From a checkpoint of a small transformer trained on Wikipedia.
Size: 8 layers, width 832, 13 heads of 64 (1 for keys and values), MLP 2752 SwiGLU, vocabulary 50257.
MLP neurons of a small language model. Each row is named by its layer, matrix (gate and up: input weights) and neuron, and shows model dimensions 368-623. Each number is 128 + 24 x the weight over its row's rms, rounded and kept within 0 to 255. Numbers have three digits each. A neuron's up and down rows have the sign that makes its largest values positive.
Before each neuron's rows, "fires on" lists the tokens most often at its 100 highest values on Wikipedia text that the model never trained on. A number after a token or word is its count.

fires on: "f" 12, " f" 11, "==" 10, "F" 10, "=" 6, " int" 4
L4.gate2048:126104142093132139131127169122105133162132091079142079120150127141107104107114107122143094131130082192132117108099085120140171139113122169181106100126123103088115103146132136149110161121102145125097161092165109139125198137140104126130137142133165135128131092107081129122111087108118138145105162140175130120124146087135103101145139110128131152138114132115132109114147103156111130138113099100128138134183178165143099147134156120116107150122113091119090142139131149176157147101083142100161123118112118174134141142176108128133113142139136166127129123126137136145118146097137143128133158162111110168182126119120145180142133157115120139138110169165151136127150145163140127171136120107151129141114134105093133117143140176131094119099123126146159117136074121138141166118106170
L4.up2048:120115113166170128119138119131118129182108119106109152091101086114103149101126122143124137108147103145104121152173148132139135128123125094133122092126159110142147160106095119099097081119155134174098142149140109124083119123157112057162103191124112137150149160145159096139153101173094133109148126082109128135114150106149104118122085120135110143116135111146134117146136104156126079156155110076165125119117159156119155143127146089105164138122145122133162161130148140167136109111104116142074119118125113092106158183162161159156125114148123144146140113130118144184080130074111135141120148107102119098133138124141108094113133080169139143106120115154156135109124065117159126130129124087156127122139157148151095081110144110147142126146144107123150122118145135104122181150129125

fires on: " |" 35, ";" 15, "L" 6, " of" 5, " what" 4, " 0" 4
L4.gate2490:154155124125090145100154113175120115149163143111131140131124125105120127110145127124137125130128161130148113129074150113142089150116132110130135150123109134118179152129157127123151099126116114095133152138158120113097112126151131091140098116120167117115092133163095135108103134079127104104124152101154122089149162113131138094138154124118090146120093117112138117180149111136143137167109114123069172146065076145120132078112148145134130120160102131113082114123125114106160121123116113094119143115113123130113129104154134122101150146118139101105131132147148152077149147198148144107175126155172131126137118118164123139150135102202092132109096121116128142130134120129135108141103112086118130147134088155099089140134077105141111062157119236145126122121162097119135150097150067
L4.up2490:131092090166094131112115146189125131086131096060120105131103122158096089109105140091140137099138105141180153138110172142138110111142126135104127087149131123117127109126105139136094113137145065139125134116095123157156163106123150124084144142115107133147131078095128136132159154109152143098100123075126097167139121136144122129196131134138164222145151151112119113094115116118148169144140144098146177140124131152153154122119147043133080094152129101177146129085152155144151141117150167134136139150154126151114122140097126149129115128115168162147175173114085141135152130134113157139115069153101118141162130141116115098117135127127147135117097130135122139143128141183144102139160114101155148167075107119130123102143134151080123146146105156114126109110107111157129094118118100

fires on: "f" 15, "/" 15, "F" 11, " |" 6, " /" 6, "av" 5
L4.gate2683:201178132156147121133146116131122116152124147081122141123097137107117095112110146200136149129140145146136119087140146154154085162094140160102154130093100147125178135122157105120166107146104139133168110105151091118163131115134124086140146149120147113117110132129076132131137136129123118112131106118086139104146115092132116097142110134144151113124114138138153110170115139166158158102144147099150125096153175102146097115091127149135074138102128088121167119153121167092154105133131138095137147140142112107126107116136118160138078166129165089140130133132153117131130126133131190095101121125154122146137128130184129094177119131178090115152116127106174179156156126102099158118117112129109115138143131163103090128113121127099140116121139140123082138118146096117168131178156157
L4.up2683:127135108150121103120154153144131137145101102120105154148122125130103149099166140129122130146177125104145129100104109169084102112164107145142099091213134138148143118140118104183140111139093119118118117145118130156155124109153139193141103117076103109121172135169125126132129092117167120101110112089095119123155153109112134101101126139149127147161109115112146123085108169137094085156152092117126110136102109127144177120122116134113117121161150133166103150133148107149158118118118105139146181107110121099109139132158161091189161137120166152064136139115165119151102155142114102073158110095170137125127110129169111084121052133116128129141154142115127156169097137131129134133075117118168140101161127146137141129126159129155123101137125174168100131109149132132135144090098062

fires on: "-" 21, "|" 16, " (" 11, "–" 7
L4.gate1740:077123087112107159153146138126142089128142107133103135162146117128120121162104141180116116111127102154136146114097135124121169119150088119118110143121131161074127109086157201105149191146142094135151118116147113161119122134091155131110150088106139125106128116131133163118129118103169170114133129117177088154123097154073134103129152107131146129138121140131150122128121137161119156146139142110149170101110124136153125116109144109119113098115138110090133132115154073129099117159165125112136150125129147097142120114114165164135101146145122086107123059123144162091103192123131148151123126137115151104144143134140172131133117102118127137136135202097097105135147108122121118113155135109116163108144141125140140136173151127149104131169131049115105127118088141151120132088167082
L4.up1740:138100127149139169139104139113087169083116124148096151050131109112119132171113092166151131147097153111103110098089138101109169102115124103109118124088140164132131118152145163132160099094114163138111127148195111077164105095094129120131149143114146164113111117090140126096146126131108152117118129132144130147160136084136129155094151120188131130141116103103141126086123114116127126139118137138108100130131135097122131133133099109133131158120150087144132147112114142122137083129124106146146185157136144163148160150105089150133124105110138110128137084146133151125150112112110104140146161134146120117140108130128138117139143112115104191114154159122165111142153143107101103139084129102136152106150085151133171093116095159132149120126127087096154140152131119110091150121114107

fires on: " |" 35, " G" 19, ";" 17, "-" 5
L4.gate71:131106106095130162155113113120145156136123091115109170116154138165127074188169117135136168149086120153135130124162102114135152153175107132150141123130114102102121175139135141141146125101116099136136096137160136140106075132119098133117100116103111136053136161104157107168141180114119125115134084091130156141138157152112117159102150090143125091101128126140117148145079084111133128139115145120136140114136141144112103146120140147126154104139119100113145104138094105141131155131143125135127187141098104128136135106133128163111108107119158114089165118186110137144102098144136102118149118086117131148131113147137126188130134134102197114101106116144053173093115108143138127128137100139145136117140129170143142147103116119165111123124111117102108141129145165137115094130132133
L4.up71:143166062148100099086124145140159111159144063095102128100139113105131085125121138109111194133107133154135153119127161175121142103098142176062134098114126111111154158134136102110142092147103115129157099091110129153167165129096141130097140108125126101133156145119129145118144113142162079114160141156117094120123087138150141129156084144158105099127152104164142144123072094061107112098131126116128119083129125111121133132137147108194148143125148131113069133111138165113136127124141118083125125123156111110140162141117128137117152103186081148167115131114193129138133122145103123142104128114130140141134118108113130140136148157157103124143128154178115130192154117135127147171165139148163103122141174114126127131140102114111118100161124156143146086109131138136123122100133122

fires on: " |" 68, "===" 14, " =" 5
L4.gate1657:178104094164094126113111154113133146084152148130174113107148099116138136112151153113124121137131142144169133115096170153084122143159122145124113128148132116097143133097162144079172086154119143144129116097102127092093145121154114119137158131143128097140146119134151132139161128117163110105085206105137126102116154102088157156152118131135148161112128100132119078099115154121139119158094107156127134099080150130106146139098125155087166068152143133134123114118140119088135122158123164115142117150106122124099149143145127140138118096100151117115149168128098192128142146129105163145108131142095117132117162144117166108177154106143145140161096109082160114129126140136093130143107153109139100158128134116119097106138104116153146151114105143154145143162112165139137091137118123
L4.up1657:119091121154140152133096137128122117118132147131136147155112133162117162133181127131137180086104114074110142122162109148147118102119112134118132146130120101148135150149121144142138151140136108113121062134106154067135094141150108155101141107144124168120113105113139118128117116120098160139117115159136127138131084132148097132146176112130092130149088132105122170109155101115131074163114115138174158141155124131108157128158135174132109141127086127129146110165117119123112160120141155189128139136150149117170110142144123125096133076115168106135070157137109121148146116084091092137127076136103148148114163137097157115085086099104179172142124157101167132108115113126152145122132153113141180107102137103121112133178137150154136162150126134103143170073088157100134143083089149

fires on: " |" 34, ";" 22, " (" 10, ");" 8, "|" 5
L4.gate1834:109119093124126100110116172117119131146107153158125135102142096107091092125152172127130078122127116139131084108123149072099148115138159105162114174108116121095095130166172110122152108137161152152112125058154116150099063074212103099103149161111151123103111096110124175105176084103133117110140144142137128076156141123109166142142094164144113118134136112134130060169101138106166142129137107133098133181135130198132083109115105109093163114148148136102129082168110130148123146146113087110127090124140129151115091120113159109102116129144111089098169152154128160141134156141192113133186136143137137166128141136097126147128116093098121184140092110114147180125125133094140146115142092131134128148137095158126155147139133132130139120120132129156104093095148094128139109128135134
L4.up1834:105130177118127114154159129137107118116082129079078074123131075173127078143102088140102104077151161145164163139105110100153127162141133130174121142133120152119155130123149157090150139126158082117134139086120137126142098101152090157114136107093105138128126130158125130155095078111152114129154148142137108119077122176152136085141093117148122129117104120147159141085123138079098135111093140139130160109121132123128141099176141139128152087138136154129113125187118135080136116109148129110078169084147117133154158144133160130142141121119106164081110133164058113122132154132113092143140102136143113104130112129152136118186143168128132188179170147084114087137139095127128170144136141120142128140125124146136097147101140134147154136150163097116133138125145153115115100122161111

fires on: "===" 38, " (" 27
L4.gate919:176127160129131104148159150125130151183128106157124143115097134122145101146128162162076096129103107114086096138138151181085137150167149154104146127097127122120116116080174169150178100114155098108134103150165118126122119153117070089143177137164132071146089100079118096123168086132175143125104129140098102130146142144096138153136129139058104152134130126147119146126123125181126132147114141086138091123132191098094085109107089105101156124123098136115140099156110092095112126132123124120165116143156129091110113109129114128132142108122129100103117166143141125107167159142123149151174137134160143128145118140121117118103174129122133129136119136098152143121144126137130155131144169112111082133146126136125078110121119103165130097157125144114088118125123153157095121115146129
L4.up919:144088166081121102117149154156156137152153103169106149129126076143115141099110133145116146164114144135116136104117121101124135075159136121119088137134133152149097151145125153127139135106138200106117149128162167095135122159175114110188109108126123139126155139112137133137133121131130144118104109144115120175135118129106117124122148098143129171131146126131145140118135109163153135120128131115112118119105162135128126141162127155102110085112150148159124123129170153102119127085113126134141152122118137099132136122145128124107123151113120101164141166105146140136128123079137164116188141108141116125085105151145118094117120127130155094131114147079118145083127130136097142144104145143134120124129144149188133119141100112128137166163141159111130077148123135130133115137108083

fires on: " |" 43, " 2" 8, " 3" 7, "\n " 6, " 0" 5, "2" 5
L4.gate1676:140159149157135079154112173134120092087101146142095122178154132102149117145143122143116141125109141153112158103128134175120121169137136121154156110132112106093139146145167154166153103105082150154150143137112142160098128132141122143134120145080111104104103116135095115130111139123097146138166148066100153151186108123134116104104118131124145139111134104106137136150129090136125168198142119127117139155114174121167141167105163141132100109148115135101107164152145170138121124132127088097144116142156120146088125140117121114113082152119135110101104098129130116195136118151100165167125109128119126108089155171108100107131123130138170191154109117114083133149164126096149178112096128165096123107169124099124138189132152112142133148145070124107158119123117127192130123135134156
L4.up1676:129108138133154150109158091169127101140083127139108123123134136118169155124120151100107114119096091148094086149152129101125081096077124134135124121146129138125133134129145126081119140136097099134117124137129156136148121116124097149149160121132103109161130092107127125148126128149137129181102139162121121100099130126155106158157170131193130127126165090120086100106102134138085112159134142146137130166148104139130137126135165126144167161149109097162143119114148143117157114149100165097142146133170144162132117141124158117106098134102089085095147148143103118085137121166127132119109159096172122170107114127133134158124119126110113082108097120147135096142123122128144117129107109134118187154148103080122148130176124129126127064120137114111111152075100157125148098151106130

fires on: " |" 34, " first" 13, " re" 8, " made" 7, " initially" 4, " She" 4
L4.gate64:153162113158099163123110160127086134087132111145147132106078075107135160124162125094119120127107117108181120127115138131116132153145161147070123138097096116095122085115173094128121095111134169123183090140134157163128106130116121116126127122154133144148100123140101145113093085163133130149119143108139153102127105133116149159140132159091127125127091104123154085129162152141105131117147151130124107157134079100128130149108114166108175101155110073142111146136151176094152092110095148135148106187166115116162141165126115102149097078148134091126148152164120108125126102139153121131105092126153141117143121122145160147119166136127118116124141141124137141116069131147129126096100111122144104113134144169135080160131115123144140136161108127159145093119159128164138119156141157
L4.up64:134165129094170139125092126103112126100176127099112072151161111150119138123088166121049106136130145142129135116123128059109133164100120131127124104142099095133159114132123152117182110141111114172120172158139122132123135113141163061124116164127155125139110136095123144114110121149100131111119086127108136116191152132118088122069114098098110103142100078112139141127139149113087127171138098129123102154134128157093162100130152153148105166175134095139127167159058086125115120115131162134151157126141087108126120112158115135106127125147135142174120140118160114165133139135167128109155109152143135109108096124155123140119109084158127154114114111152119148143154116126122134156115145118153104146134106126150152143114118137126123146154124094119151137130151164122117115099138178

fires on: "V" 12, "S" 10, "T" 9, "t" 9, " V" 8, " " 8
L4.gate1691:152146113137103134115105144124142114087114104103097129133128144118139129112133159148130120099122150147108114087127102147120126149110115152152108141122102131085130160104132144147124111130143101128171128086130135152128135121139117150125173146113109096131129125153141120135100108112160134163166140137127119155109168135171129172111115108096144130179112115142124128154152117115139122102112176126157150147113173065135123134132135156100133170115112166148112142131087147131127106109158167124128134149144140118128110116129163133164140126156095105099093136147091123096098129132135076098133119115125096133128130083182131154105154131123102094119086126096119101163100119094155101158135112130136122102149139157129113142105124112143140148142164121143154127098140121136111181093135121
L4.up1691:127141143086132133125092129134123105113111158100103096109104109146118117169154124121116123138135164184103167122101119152146135139099135112146144122132115138138127110148132095113156135122149112114137134138134122157094142156122080176170146166081140084102131100115174132135102099165131130141114172120081099133126090169147144139122125139101168102101158123127165120109140126130095109133132112070128170120110094127176103176124142107117119155121152146162085102094155095160149100149142130125147161134108073119113086120149157160095130164171159161098149139139100094146101128091118092117131141078126144150160135126112134118118130137150164143141133148129096128169164091141160151155122143126149133144144168081204157128085092106109100166087131125170130135101071179113137153133127119

fires on: " |" 39, ";" 16, " L" 7
L4.gate1848:112149078144177135158144143179134114165155156121130137154108132140180078144167121137149145103141100129092097138187136155163181127157137123147133140115136093104160168102123120186085129095097125166158090089172147131110122154109113095144130079118142119111128146128137150108114163144092137115176158137152131068158125127110125134100094120180113151124130102136079119131115124114137135137133118125119145144163121149117134125100165101122146136110098096144110120136120138098115141087150153133113155142098147145161154150126113135121109131136096142129143121124102106133132104115100102126147116123144103144136103158119160157138117172136147109130124093138146168155127091130146122129143143152163136132156152078096153099116107140130108142122113140152091145127110118167144087104115130
L4.up1848:099139109152098162104152097132134093120142136161122126118126152159096099184127099107137204112118122179149080155179098154118127116132073108121139128097146138142115143129121081115112142137139114135183110119136090117127091149119139141131135157111138116107153125084136141144132171109124139119132170147143140119126101134142106154119133109121116159122118143127180111130111125084121149149149118117091148129133138084096120152145165128117138104139121153112130113113122113140150156117134170145156143139145153109137120168161117140139108140118091204099106125116151137115094114099149108115079165148073097171153132126094101090126104111118156112132146148148124116124158153174121152092115116115136106112168120133137154112163174142136118101116132112117085149155113113096131148080136088

fires on: " |" 34, "–" 27, "." 5, " 1" 5
L4.gate1458:107144180168137098115093111118129136096120106154170104120093111166123129118149137148099108116158105106129152137125130150115114127141120121195139111131148104129140116118158144142145141133130125091099143153112138142168130127092121147150162081135130157163084151139157178095086128109142168107146120132144111149130074106158134149127096084152099106129144139126091142119180151137118127139118130117139164133201127121125133111130105153103114143099117134141176152165127106148134167139145085126111128114148153150121109111152165097079162126146123110142130100129131115127121127123152158129139140105108144171104153130122163122147128115113132117175166112107111168139130085082160109172077158123121122166125145112104150138108159160126138096133119177137103150094091110127093178143129146
L4.up1458:091107137128153106088108099120137119118149063141127164130124081163112118122151108144147128122155200139141160095131148062132136129103149135125095107171114117110101157131130126103108102151128157161152099156097121146164113122120132160113132112124090112094096121120125150097089130111130113147090195157114152118075105144154139124110138141113129117131174139119160119132097095113148163149116093135102136098200132172141127096197112131139159122154104113124121152143127135122133138127109173173106114129145118114129110117149093113133164123141129114124136093105168098149157092151154131122105163102182156110115119142129127132150126169141149104164143081160088162129141086091114098140122117104100121156147132096154116131143142145149148108146094164120167118154118181142098105163123131

fires on: " north" 16, " east" 14, " south" 9, " west" 8, " Be" 5, " Home" 4
L4.gate1404:092150129097127146144089157108089128153116126109112099121136117143145143133123152124145150143155123152142152163099172110131118113120125171158146138123116073126135135126129121174096135140123137140128148131125102100118142121137136113135199104131130148128163129119150130144106161109114139167127120174177106149145111097156139151136126086104119116128142152095157129140136133104142166118128154107119121121139123111137113118160106102127101122185059084109161159129094105097134135125167130096117097150121152135140141141105131110100144089084109122119123070124102084121150147149154161127127128135103127093077085085092120156140143140136126161107165157140103152154109105141152137148122090132142135102133109151118129143137099169188125126129121115144175150165110084161093101140118142
L4.up1404:151121134114115158130131088105122148131155112126111127113168136103139119134099165070159153140122117140116088147147152120111077147130117112169114162177128135095130100146124105128132126128136136138124167103174109130160138126159146145106141129092180120125138127103127116134171135135127121164111102084165150121135106146093122115094134112132130162128122142112078122115095079131143128131137106138144094116098126149152125090149112066142097184147115132106097161131098138099140123140094065145073138128131126138114114108146148100145137173097160142134120138167125135122143135145134185130137150127152188116168154122064118126125103164141117115115103113144145170141129054132102111158154080119156147123101157135125156126114116120131129146091148163153102161133141157106162167121116131

fires on: "-" 24, " de" 10, " De" 7, "–" 6, "z" 4
L4.gate1157:116142122130128141169158148138138121161135149134153134106143124154124086124100102172082120107126117127100131149128128117100119115159085140094087115132165130131127134154118177105138138151161088142102123154077138121080054107133115108102094116118125144122153147165093173103138123131122170139094137099152125085096124131144125130158125155115099160107129100130149158161147127126105141147149180115159143117121139118122116105111117085110127125109131099134135139150143116150128140128142111109136125124149161189117103152112148107133144160134131105097121125077171139116144143121133126120154148141140136113066154159138157101119141135139123090153149093121150160115162122102126118116159170116130168146192110124112069138156118142115119140132089140160106121149215079099112136140152154
L4.up1157:140121117127134121115118125086130103096146140135128139103171102126163140145112114151146150180193114094170121115121103150062148162133120093115167132139135132124126128094119084202090136093070123151112111148135108154152125104125138072126137089127119158144138124065170109118118130159145165116127065146122140171138188163110102147139119123131058146121103161131075126109120153120154094156121138123159130145107128121142101109152119164140155133115078122118130149134120134127127148152148142144170148163129121135131177144138089114126134084082148124111115143136131127142100155132132108135143125142159155076149143123152127109166120111105158115156124123158118127137140113144081111120123118133120158094121119153152086093127117147101111104126150116117128056125124123162119157109116145

fires on: "-" 26, " U" 12, " |" 11, "–" 9, " -" 6, " runner" 5
L4.gate1725:150152156170111117119126148140158141105102129119131148144124131131146097112105116114125138168154138132126093112151149092155096174183137067094108110149106172105136126124140158111147120073157152108101147179146193160139087096093088140138126120090110140151085128129190158138143123133126154112146148088142136091121148113106172100134131171110163171100137103098102151096120148143139099133093132140089128139143083129105170136134144122106171152114128132122156089077099157166115143146143151123107165133147112143136137143129123099119117177102150124118102102138158080145148125166093121098095093123153119138104127131148174138144110171167168067143138133124136141122113113131130140121138126131155148119086153141111105129087099118143132112101113129087108124113150146121137080094112119
L4.up1725:140149124122101083109156139158136145136117075116101127149128116167132091123107107134066107122151122151098108124133114127115161104102136094136153173104132096125139163149136134077102157117144167130185145151067140138133100072135123133146137123121089116156090110199114112123123112138096157108100101153129131133119119146138144135094127164127168169098125087167136157113141127128093159125121103102105128139153122131127138132148141090126133128153110135115136122169122173118112151131101148125098151130113143140085123156130103108173145163132169091124209133161134126112141121114129109120113132090112105157090128098124114142142121095121158102137137164146102141156120122102161149109147105090136153156136122107180095108111087145130130060100119156162127134124140130119146111116129164

fires on: " (" 56, "(" 6, "c" 4
L4.gate845:113142138115142149179121121136158107154132105173137123120102140125130045177127102139079165112105104123140138148175137125084150102111162159164107144087168155129103127132136136108106120146163089125086097136128102136124094139117115114123119158131107089116145113119132131078113133085173144141099168154117150146132065098096113119147130108127087152180146112131141118101114165182163178116129148147137099138134121112141106135127148114114099100107177087104143111111139136113135113153075169097121096138108151084146175185089139085141125140110144153119154116122104106141110109116088141119147160152142098116124097091147122133108157129107152139111160165118173130101171101146132154162071112132134104092131101118118072137150109114161119130148105077123133125162138098166136131152180152
L4.up845:139129103136147112084095161171144126125157144129164144128134116122109131109126142164105075212120097141109086120143118172089140187136133100108141163124102130146157126161131157146158085134147104129124153131143119111123109125050117100121153084127106105119123147140117128114107101143176151128156122146112098129148121114111168130198140141126112141124150119135155115144177166132086139115122143156124150164088109145105146145149131110122159183147140150124094132135130128126170099123130116093144126134134142142134099162150122135114127141140133127079128132109131093161103123113106150107170110125118128110138126131157101133117138160149116099127105127164149128112172136110122147113104143132133080141157067153132071074115140106118174172123139116104157113121105116152131173110088181

fires on: " his" 20, "'s" 18, "’" 16, " their" 15, " its" 7, " whose" 5
L4.gate2240:141176167080145071166118091140124114126142181046095128156083069131086098105189115119106105174107111101146165128171117150137107136130113161133127166128192087091119169129115117097139081156138120165098110145102136149115098126122099099138132108166125131097127091151128078104158126129111132102100142100151145076136137131153139153146106106170106118138133143131118103079121090073136114121149123114128119137103126128143097104165120137127100154147092123118149131145111077086147087119142134122103159115153120116116084160112169116101139131108143112127141097124124136117155123123114083122117119125165181103113150115075147122120109156144116126152126090125120145156182157112170175112090132157135120121153076115146134145091169154143126075106104186102129147135106142166108097117147099
L4.up2240:088122181193118141093134105130138135101125124093162122169102139127126100102103098121115075086137115125157137148093124104116129149089143134138079128110108149122114142154143113136107190111187127099133146135141119112159128144165106130143118121134152124121141139124112115139146104111144106101092120104164160114091147111117116133136172178101133109114103140122169159143124177155130116115154172130120146138094114110182163131122137128104158114119150130170096126144168092150146154082114121152164124134095143095126148089124124134085110095132156103108120154158139140116090100135102135181141161162121114148113116119120114142143149145110149147125138122178133114128157075097167091125079163137156117121105153133125133090163118139150136117135133169110148118138070137132142109112149121

fires on: " (" 18, " Pr" 7, " suburb" 7, " L" 7, " Formats" 7, " G" 5
L4.gate1257:110154065159134186148139120159131066144121087141125071098120114117134099144100142129139104117132099133107102131163109137111118130103110163151094103135144126077143179100178127135132164127139125115154105111177145117169070169111100138130134129099116121164117133114151070144146116124155120121126170118146112149105164124119098106131143106103089158102150098132131158111082148136119141093104133144147119137130175138093091140116154166098116141079126135079121107136120150100122101102109139118188107118143149077153109139116085142141145133144086134098099107153151143133164132144110133101166152178129133128111156153102116149149136102111075134150164137103112144172132100143113103120132149133167097134088139117090099129115111124158150127115111124143122119112132110118090147099165102
L4.up1257:095116147104158167118119111171131122112149098120123104187113127149096147129122154112139132130119101119164172152079113118116141119152146167135084122104108122144128151138138135142155136168111125106106143144113141163157167130134157109155147112126107120146156127118145173094144103146155098128105111179165089126141107107133134159108158129124141081130121107098126123114162115125126131119164134124114179145101157154115113143141135138152147145147137141172075117085106130132180091125146130124115111216134162108151111122110136110120130136127155127119108078138107140120097127118144146155139122148118093102104077100147108102120128088119135151096122165152068121130149152152156086095101122185084119138070155159088101121077204151164154144158126155140127122103126094104129112110142100

fires on: "'," 35, " |" 25, ";" 11, "°" 8, "′" 6
L4.gate2480:121137093087141141142128113164134150131097113133104142110168108119154090142133140181096092158152093127100163129128138144130116090146121149099127146188118136114130138098122181181136153142105155144131144111098140113132121152121127104139142140155170121136135133074128132129159099115131161142152152107142146147157152130137125168122094116104128133131101107132186089132124150150184159082157175110093169145111157075115123131150104141087101108062120131157097100182129114151167133100087119117141161138098164149139155133122126180131075118151127149094112108136154170145147133161145139104126172135118139135172139083149095126109101144127150162113143115103160111106116114104140163121099146145135109103119138169136106129084129137128112131137141146143128138173130101127107127107111115
L4.up2480:105094156134132127147151110127144127119151142136107157080156116157116126148150111112148095153118149094167142144110109121159150126160119096137119106136075071138109132175136129095112117133118100108140096147101132128133156106129153130141135110055094137134126088134129135135105171152112100076114167084163113136154118141130123163140076099165109154131149075120115100138143127093115135122091138134126168180144104158121159141095096144091129136164129153096116126082137153106168136167110123136124127117153132149089102113127089147143151124101134129128122082173116124176108170119108142137079185155143142072111134121112129112160121124110156148148166124107155132166167108127104106123134140113122142131138078132132119106111132161137175134120147117114095148167128107115126096103154128

fires on: " |" 64, ";" 10
L4.gate1704:137159158163099106151088120125165114180133159098126104096133156162102159156185127136138083151110152126126119136122145123091140141134127100120156116115138119097120128114127116127154112165127131111117110118144139118135125181150109102135131145122120133129132109180098156107132156142145096087123130144141108160153122152115118134145104117114143136115121115125159159132147135108144112096173121133136088111126150164131150150122135144127126144127110133129105123151127157153117110150081137114124129131173153130127151162152125141139087114104100117126147131119134178117125155142119151102099149125130093128126135114132140110107136073144127208133184144144164169101109165123164170154108101090109126121125082135175079087156146119151159146166170120129156140141127158090152146179152176
L4.up1704:139156131139089157166101110165130126123089129146134139151146131148153167102116160103146125147106108151119107126095097136122140111099142125100128137071114125132129067147138056133172135105167102150126140112126126163088130131149136172107164124134152121107151102116128147157139115120101111159180111112147081128098097164104143094153168084133109123129137138121115133087104176149101152156116132097106133132099161128171110122096086133105134161098136118168108124145110124128121115170126074124151115132127093129175145160156128156126130117151144155103102138126108121163115104136128088104111141167092136138179125107096143146106110120124155116159157165087150126152122152124120126096128146119180133114139112113128123155132114115140134112128116107088117126123132117156103098136105151

fires on: "," 34, " |" 11, "-" 10, "\"" 7
L4.gate1806:144139122136083178164135155122098152144135126145115191146129134119156158139135141150110132137152148122150115136119139076078097127097120137132150166146141149132173099089153149089186174119130105148125136111116145110127111170103083146143163140141144127131145140144123139099108140137165112107081110150130119109108109131135110075165118109129150137135157120126138162111111092129146120120088136117129103130167142100121124065151138147116180112142113112122136141140131130113121109141134153125138155106119136146087109132090109128122152136084141093109160162124141161154179206162122151112127092123140170115143118128114172125160145139125133120097107131059116103145108115103135119129139110118124141137139124125134136169165123121156124111192125142169155127080124149135151128178114140
L4.up1806:104100132128080106125122109103112124110104091151132139162154135150129135144105148155124169083141118076135139197158141166118116130158115103128172144129111109116132130090119132166105149131093135128120117113107162142154154109144141131125098126159143086103102101114161139132103084127105126122116105134080129109141125140163119134120147148150141100164116116165101172123132098119112203126106134140145151095127121118157122154095142135134115158149091168114159133135099121110091155137142139145114115134158137112173113128128167121155114113146119176166122128137081157115098105115101101145099109145137132100102146140081100087118149147145133139108123110159147122135091110131164097132143140126106143106160101162131131140093125136153101111092150137098128122110121172156146123097125109

fires on: " V" 31, "V" 12, " " 11, " v" 8, "w" 7, "v" 6
L4.gate1174:103152134110135149138131088094155104131131152096105107104119123090126087149113178093150151142109149155123130128111124116145120094110103142123132110133107133124126127095123082137161146124095148148131113114134161188151143108108114153113131118119138150103155140117131124089129124131160132147128101157132120115165151108139135128146135146131143131104146104147111129136092121141133156127111161141118111083136125158115129154183091131122102151152136122102109129155144151130103142103100130152133116129144077138157167160134134147134123114110102100142125161149145123134181122125108167131146096118129129145156094143184178162117144111131113132113145115092151120142069140149118131144126158147137097070154120115132101123090123157127156125096191137110148128180142101113135143126143124
L4.up1174:090106142130106142177138098138150159112117129140192115083099104109128109120111099123076127070218103150126119110155093148127142140157155104149130116114149103116084139095117103123122100106182142131132142141107105107108139124099135161138113130118136120105154109108167124135110117108124112161137125158125110127121085135158168142114078141125118147132112168155162135139081117099108115141137071117142122123143096129138163166139159116125128150104123117119155121167139134122161151145122148144117133153146137176115093134132155136133113100174119109142161133151123116103098145105137147127124136101056198154141122119105108135150118103112093130123122142134150152148133065164166129081149087123129105143120159182164112118108133115145127173107187191119113134165118142134147155097138158

fires on: " |" 40, "." 23, "F" 11, "f" 10
L4.gate1946:151115151133104142168146114124104104112149134101154144172085104112162114134144142159116132152127056103119152147096129161134136140113101165106100115131129085113142132152152127079104150165123167154085105125127141106109148125143125128115131106117094111149121070151078109142118145097126142159125089083156125094142150111119107070108125106127100126147145109097114118106143087140126134078103119101131136135134144118122148129110082172158088120107117071154098125115100100121164122141123133116142134121128130077103142163116122128116103120159160114136097155107127151150152097159154125144149124163119120111153105105142148121127139135153146140120086153155137157156117171120104108085132097163119144168136157122078105158110160129132109143130127141085136098125098144110172118142102156
L4.up1946:132116145120133115133153172124171148094200139081107144094161099094154117137142152076185126170137150119113094104103114110143166121184125138126105127148139153120117146161119095133115101088054139140112119093195129106150154136155151125108115120150123133119096125107160148107110124133123126114131127145125178117112144153149123100138112116122094134130107123115090122133157112118133138125120121129104124102120131136087070109116165150111146092102173160115093130134118146130080110123141128141109192138157131171130173134132085158128172134122127157097140115128113139161106115093104136122186132171145168120141136117147133143097106116125148107102118084091119121150120098129104148125158167147114120115182180117119144104144094112142140151148071136116084078125111098183118140116093102

fires on: ";" 30, " |" 27, "1" 6
L4.gate2167:146126107149095179108190163141135091144162115104144153099108114116140154104105128080116131058142157165109151134089084116054140136117156080151104095160122144112086140147168104163160128134115136132109134138093126133085119136198130135163102155133162122105138124155119121133145096088141133112111103193159139145091148137131119085121135119118126145102148120133120132139147133138145126130143119146132101101133159086105107158129133160127152141158111160131107136128175139121113131184131121130131100153093150170106135106140095164123132108084138129121121109146096100071107157101111110138126164167132148157108126130092142100145181069127121179128105126063193126153116119122123097134079124134148134154150133129158086103166113138105159135113150143105120166145103102105095167119156121
L4.up2167:110082099136126155127089102120137130156135111138135150133171143094094145156126143097141157157132082115152112137104155138120109128125129095114124117130129141088121102121123100114139107123082157152100137123135120145095119184132137075151159105067112149136134120108156156142095158127087092111124162112202127147106143155105086134148127124162139139104076149147110131157191139131142139123096118111145143110103119148120093153125146173143106121146076157101099150161160135119134106159101109144094087141164107140119144124170100110152155146137126108118087109126121137126126129118137170142088126126135117133076144099115104162131120154135116129128076151125113145173139128145170149104130121174134119136181130135122130149129097118144121160180117130095128163166149086130137167107110122